Part of a small language model's weights: rotary positions.
MLP neurons of a small language model. Each row is named by its layer, matrix (up: input weights) and neuron, and shows model dimensions 160-415. Each number is 500 + 40 x the weight over its row's rms, rounded and kept within 0 to 999. Numbers have three digits each.
After each neuron's rows, "fires in" lists the words (lower case) most often at its 100 highest values on Wikipedia text that the model never trained on.

L2.up85:536519512536503528441522507500452487444551488459466403426491550483485532536451434458528500505578549487492513499545635479544504492535445460457621538574514493534509508461563487532528471476492479513452457513432403570555453502528464461507555497518476514506608456494478427505516483500513502518506538501483481475458494513511503583531482537496512553483564472493441461479539484478549509544512504484444577571510501548422450541495570478526506567505501430417464478490546464504413533551492498471489504485580492500563491494549485457489492531501569501511518505475482440398479404506516490525460494509538519563537560504517534474540537485515479530500530565579543475555535474484486430463547596506525537498470414483552552536529597548483511506526461499524522470499458453485476442460569475
fires in: "not", "only", "even", "still", "ever", "also"

L2.up1752:530523493522428534565507448442506515530529497539553476498473487545568451526470450476489486581441428457515557580417496582523530517538513533494486519474579526499485490540451468537481483525488517463492473496426470541481467519511533468460454506636453457539537452520490482523541481462497505536547536526539476501489469514506528514502559498505495532495479494457547541497548492456484459483407561537526496513540453519524510551521510448518477480494623442470488594502462514536489587538482543511522505456464510531509509478503542459471503541521486490464519491474492550460508579508493492533480481506543456555527535568517499479478497564580575471432500498466531488408480524485503499543469439433439461541482540553451558514504562515492493467409563606509525530593533497449550479509424527
fires in: "0", "1", "km", "2", "5"

L2.up1082:484569467543533432550523497425547469481497527417446412465494541506474538498446496498552508492537447486516488485508599474553515545547469426471534489563497488487515473536458453596493557547462557480472501459518506420548438512522446444515529477527431467500546508503511539525434530487474467501425466573460465515448582540508467503602449557536447604462513535494562434532453519470475529520529449515491577483458484476477458487578540424555453531561518450454542530472513473548504565560477505500489437548446578459553485529541480445492506547490564525489575527521496476458549473506458537530493518458535509506464522489469509468454531522516470484497439432544493512497502464463531467550553498460508537545470489510560520539497492489505449464529529449508574480533513539540444533455553440
fires in: "only", "but", "just", "to", "side"

L2.up595:561491514518507543549512510539521459458456527520500438494425463500521472517479443468500499589528487516535591544533506561493518506607444582536484532501545488574509517493521451508573474517543475527506441507491452443634524483496440553544510453522499519502482513481538486506487454513473499486524445500429494459527493503490538429426559527470492470432563503466478581502508487477534496424542474543591556502475513525506522491597518424545470550497467507510526438529509490462520441486554498485482480480525439554500492483536537524504459534525452412476563499470510412477469475524452466448492550468522525515455476568447483533460475494540544443518589458589533504476509509477478503544494441455477550493565491512449472492506514536476489461441457511459464501544450512495492450557484496
fires in: "of"

L2.up132:563490521491479518529540522544536443477544439535470504484451394488559420490483487481599498532497501572449524476492520547529577514564460416543520511451481602501475516481496548438440500469514490490533435477504496436478536531516466530532497518528499540534467530475534482523482466483517513489519470509449549429535549511503552481491518543464400483500494510483574491484472473552542516447477502509505496460489578505505485471536547434496489492580467487498443464505442498501483608481528558479476478414518494555484517495518537532483536488497576477496480428484516618538500436460492464481509492432545520510538487530479514542579450468558500443483535467508537486483487443481474525500451508480433441481547452481460453488522572524534468577455459441553574546541519530491618451503509478
fires in: "of"

L2.up518:545490530562514528513489496451499508501500515539513512473512495450553553583502510430517429530463463550542568522490613478537491494577489417470578524518445482596525520475494407513516532475500558495455543479432477500529489490586458523436519428529439480546479529515527470543546534488489444477506517467493515516491489524450482533543480530499580484467528536516532536556495518502526473517494561487498595476481450502527514543493473467494470554482542575412456538501492518528460522520442515489474488438450502476536468465533507464575482517519417469511525428451548476459501544518457536504501546389530457513583482511532526474509426486498494551505500499493502472514462593477420544471508538495447445511512487519495513480502572530491490338466486521465521573528456533497588469529456476
fires in: "that", "2", "1", "8", "4", "9"

L2.up1135:533481463587514575504505537498526431497487483512487459422467490455547452544484448461511487548492493532473529529536484529547527493498499411545593504512519544597477498512526486477491564526510487458482490553507557475501479444468472504461560584528496447489509560484478439464494430498513537531503506487415503497530555536413514425479463565491532517498510515497551496485524491543578487458502499538550505560477614552461517507589544495500431540477568483476507404528502504518410528511546501447433486471508493516510449414517442561448481553455500458526440511508515532523469545531505470464475564447545554453548521473465498527502484567521570412492490498505527459510484492483446481571503544490438544484547525544519449509473586609544485460429511477479561545539499522495530480543543546
fires in: "to", "of", "from"

L2.up1888:532534436556431473432508474520512485558545449496572533488482475445434513530455473508446551494575492455474442520471495537481505541511501523561481448524549560486550453492465500500518503466480452533548494478441532592474452483488551433445496522521464486542519537479502501498507504503510530493450454557464502397507466536506471481506498556477526417532563547531491497518568490470593492477518444560446423513561465461479487542427636470466549498475517475525516408441555533528467479466444475548503477531494561474552440504541505499470558464503543445529520463516535469471537550519392507579531449432515529520604480511444546481507464545468530514510577596566555484442523513495433516476456448432544508473455492492481466459457531479494494500499507505538494502451509491505434491491571490
fires in: "united", "field"

L2.up231:490487530511534452455483522511455485519505473484545472491441573519549522502465448425547506478423415437554412507546556523467543429514489539472583490469451518483572468544475472482509509451456504526561550540441469479513561524568511524449467481489492446468498576506515426487495448464484472515530572503418459502515508544457552450499456460510521519486505512541442419525528481464520489555481501483543541483515514441490522511523530474462518560500528452425448577535440531492463498539520513478448477387564404577561564550507463477518478484489448479521469466434457470511554466496413457477476491459488549484468508529479544447504502506490508527449506544511550475568503497480510527552493485537524414525546438486470550510509524505410470533527470447533494515523523481464547466470454521
fires in: "did", "do", "does", "conducted", "done", "doing"

L2.up1747:502467483529485547476491516494531418580415445596575466494519511546465531507460487473550511497525439454517519553543514470443517538588480529490605516500454485502537498462505587488370547491512518531530454474496503426536509523493571499575468498581509524462506503503551528440466523488482495538521555495453486534485543526555471502480411574476464562456518519440469552545447396502523478465525447497479525500513542511525527549500516487442508555536480503527489566481452507513495502541513487502512545473501503494501516472500543524466541430488533452467481474517489438441486538551506500486525577468543511468492512446439496519551471524560495452536494504516482555467507516470479510548571488491447516543580500441487538513564538481553521500397505519533525509468520506440505557489471450
fires in: "at", "on", "near", "along", "of"

L2.up1340:540512488480458533493536516523523431586524491520504483474511473429479438437433516482544460497498517442486517498428538573483536463551536456494557497418442545491415495583423556484482481484490490484547504502503560545438528537438565482469521484456489525466505548458516483493519454475505488525493562505508503467432479547507534505490543498518513508531522506500496485518460453528510542476464483563501452497501492551558546475505557529459501452467581462455528514484550441481466560452567470479469529497512561495472442452509494509490582541391526510455497560452457543567586628481491487523478456471512523548498501551500501504541501544524501506529580451539504494394480510479492497563434496495494561597504452436446538478504531509491499372416493587518478524530489508405469512506529495
fires in: "with", "alongside", "board"

L2.up1546:539518478458525513551527510435467430591438523553447484479442500502493485483508403517498538489517488479526507574515517543461457517557472455497549438498465488420477542483484464500439452411411447517490460583496502430533493516515408484481472447479482467529462536514489542455514501494475612529522545506440487461451489515491495526572428562467464497524506407513491467592484505527510417380474498507529502519531507439489482530540543488524541516463455489469471451450563481454472530500438597564493523484498538447515513482533558496486501534507545508536519563523498511558487446512490472547436591419425513487595477523471476502537427576438542410457438498514531496496447558470445515490532488547448560455575448500479498453549564504535476526517486491462514564499494512465489539502479392
fires in: "in", "for"

L2.up135:563486518506505510523510544469570519550504501469520620483482429442440503451497456479533513583507557524492521482552543547457536479516508437476574485484477580464451450507486543414527479422539489504502482497487503545481540568478486460479497504574525502476527487484522532493567524482554440513498591553541516501438490556551545527469499570527503526502523532444518444499412518468489532536493482509485536461502496561473569454487558432495498468463487523448474507492462497518460520484536474516488550482514474472487480436515515521489499526434522497469483434467511561513558559510513485498491487483552487541443447415480560490542451519492535456452486492564430515461567449471421390512426560453517494562487489503470503491541542599525478481517479554456560530509521517424527427508450481
fires in: "by", "with", "from"

L2.up1919:522515443475531519549469515514491445356465477477467496450503462455485556495467537517529494546515509552548483531477566487545507462517475467506522493498474460515490447506494462514488537485509547480480421472509468465565469462504490506514479488540523584490485428485487557523435502459488483523502512511445464507510549504397553522533441503470529567460495521504562448492527553491491497488493470503439586544480473510447439441550535526503524559574464515453501529456594434443472457526501482483562473566494509518581477504492472517543509530537483532501569478557506453468471492510465471523526492523550532493534508521449538531490479519510481490518467502459473540471537466472465465508430537480503509496462540510560450471478538620512422521485505464498601509543437522507493493484552428
fires in: "as", "to", "from", "only", "at"

L2.up1029:467481493503506488504477532530507450446491544471528498538495525484490511543510511487560477448504435522557479491476433507580514488538445455510480542496452546569526424486521494441543468496471503493503449465529490527502527522452466486514507435514477477501546570534519490510552559479511503420509520477512480469517461513456566507519458542496467540508520488485460516420505503467564477516480461475446464542515484498454549488539518467496491500480588447422534472486536489495460526438547467447545410453506510494531509424569493535549560476505600535495474591470522499548526541525441471515471547545519524535532496566513529499504495552512480543524578497523483453422545477477428457561501462536521504628510514494460477545532507571467553450524469564515524512485514487474483424518587496
fires in: "with"

L2.up1587:588500507520491482513543584524443482570546484529484505465435568509491505522471463447543494458513535443478541517505544483540524493506522446563500503505438515551543525537445502543429531524592524523461501471534493501491526459434485498536548489500529442450523459422561497454474507492492475506564550453417510504490461454459482551479520504492543541483477413566425497531453533465515476516470505468503458550491495523512521604541570437477478460487425527476512524446526505519467532456469478544485554540472468472532472468461486473456488528504508478508522534395465485612525466466481448574522419486498446550514506560469506583568463536496522511531551540505508546485501554479501496527477436482473500565514461529528518486424545516458552466482484458514563529545485491466511434500513446
fires in: "least", "only", "all", "more", "most", "just"

L2.up541:498489471462503533567572482489522446483459562492471528526456522485499517505449508475561468542504460480536549498602524528492544490584481514489468529495453496446448495493499477430536546515503533514427540504465503526499460511441470495489447502543476516461498470525552475486541444543428518518540393506535414446481424535542479519486446510461509510506584541499453523548404405541519507538519526502512558531529505512531571520540567479488487521481554467450459515510500491548477556447479517563522475510461523453514457465543448503548430486512489471488492464416533520437547469492452415556510569470483548452468532536448544506480451546544542450495529538546523504467549585489499557578469513540488484426480555449434534598548536472520509532478493500528454517499437507448484472554459447
fires in: "the", "2", "scottish", "norwegian"

L2.up1595:490478538520498576516493571434508501498534491577532506483445474498528501526530458480611386510493425562480534498431574534544499534568525471483482482486463553516484398541462458419567504440515514524489470500431555457515490476492443523499540445586473521600527465533540502465549491458517565437515486497517465523514478516561536520488531516455455500514470558546536521540547465451494534491445494538506452451586531514395550561555582445442431586509569474469476526508524355494450493535487416467465484441504508546539495430545521510536454485541526469561448516454539503420559515456473474540511543499517528560545485535547488490491540493525546506530535460572449455482548433483496510521517530408530519545474551513478530489537523518470561491478476520508502503613534564444518436515488511
fires in: "1", "4", "0", "2", "5", "1st"

L2.up1600:521419472472473503570523518516467539466505471463510505554479415516469514462467514552456541472424579559513539485502475508461594522552442518500517540547555465509475505566479467536505509519476530497482397491463505493450499548489528461423506559591472518567519506505519533534525553501545541527545553492479442471468479541490580530471486506515508542509474544465467434523522449492570547434466541532481508543474511516500507558547561473484452450453556493473547519531528471480523530473538475460551463554547505466527498450457491437567513561541486459495552504528488544446544506500550457490512491422530486500469533542517488543443430503578482429480448568482610460489482526473452460500480509490522460501502548489535476457451535526540547504429559555415502546575459492453464515470542494
fires in: "from", "of", "at", "attended", "was", "joined"

L2.up406:551505419499552542531591517550517509538545542540529501459482473503489555519487472488516558511504455509489509499462561508523493507525518427444562447499483563531401496471463501571474522567448483479493526469554514470528530517463519463545464474472463467568509423482513481471537485482487445498448553503451468464501554511480540521479510481546513560449469396527544504538480431506463544460429539539485471522543531500518500541560469426472462529546468466436515539532524458533517474543481508541470524511452386524548477478447465473515497538453429492505529566440444444572479520406412446625502471540501433475455463551469539493526542500538478510501527589545466534424498529468518472552480475568540528543441458502549554505529503504544538482452492567490532447491449538462565582497478485
fires in: "one", "only", "most", "second", "first", "fourth"

L2.up752:395455454465551501493554493497461479538403520499507539558524465561498513461562533525498516560432498435499487554452530473493505498498513482505521431535486501508473467494411467476507420513507419584555399516479434421511488509513566501459500499601500497459529522491488499508498500479496524452431500526503483425575526554555480516563506498487522497512481496508510539528526445481531553418475459502491447521574473435501497512503513464454536520477554515525428491528557482504388530486458486551520507447440504458472499474495460403534542486439532550504501499463458503497462531510497535540464512473466490479519529520446532458460500472472534463460571598573463513446539481458537484530523472508525554558489454442553483466555493498575554448538514497538538570521545493526442464531502471
fires in: "united", "democratic", "national", "african", "methodist", "american"

L2.up2238:565460497515460545486524508545525467457466500519526462490408458502494447520456467455539490548503499486483607515488493544482550515573450521462544534442509480521485517457553533552457479531529412500493514509521459451612559509514478522551495449573519550465439554494551465499455403495511553538530419497465494533599512499459512433440502568483449522445488528509543498550416486496548439404494460543530616456499544584492510462534490495518481541550486514536526458541506522457534482485504466495516566487514438540499475464565476517481528518492462436488532460496521430451473509485515457496524570488509530497476512483484494503478459527517521466556539506514569531482517509468478487570550474433441529468551447538451510494546510492455513476447480499505510556540429465454536467549484468
fires in: "of", "to", "into"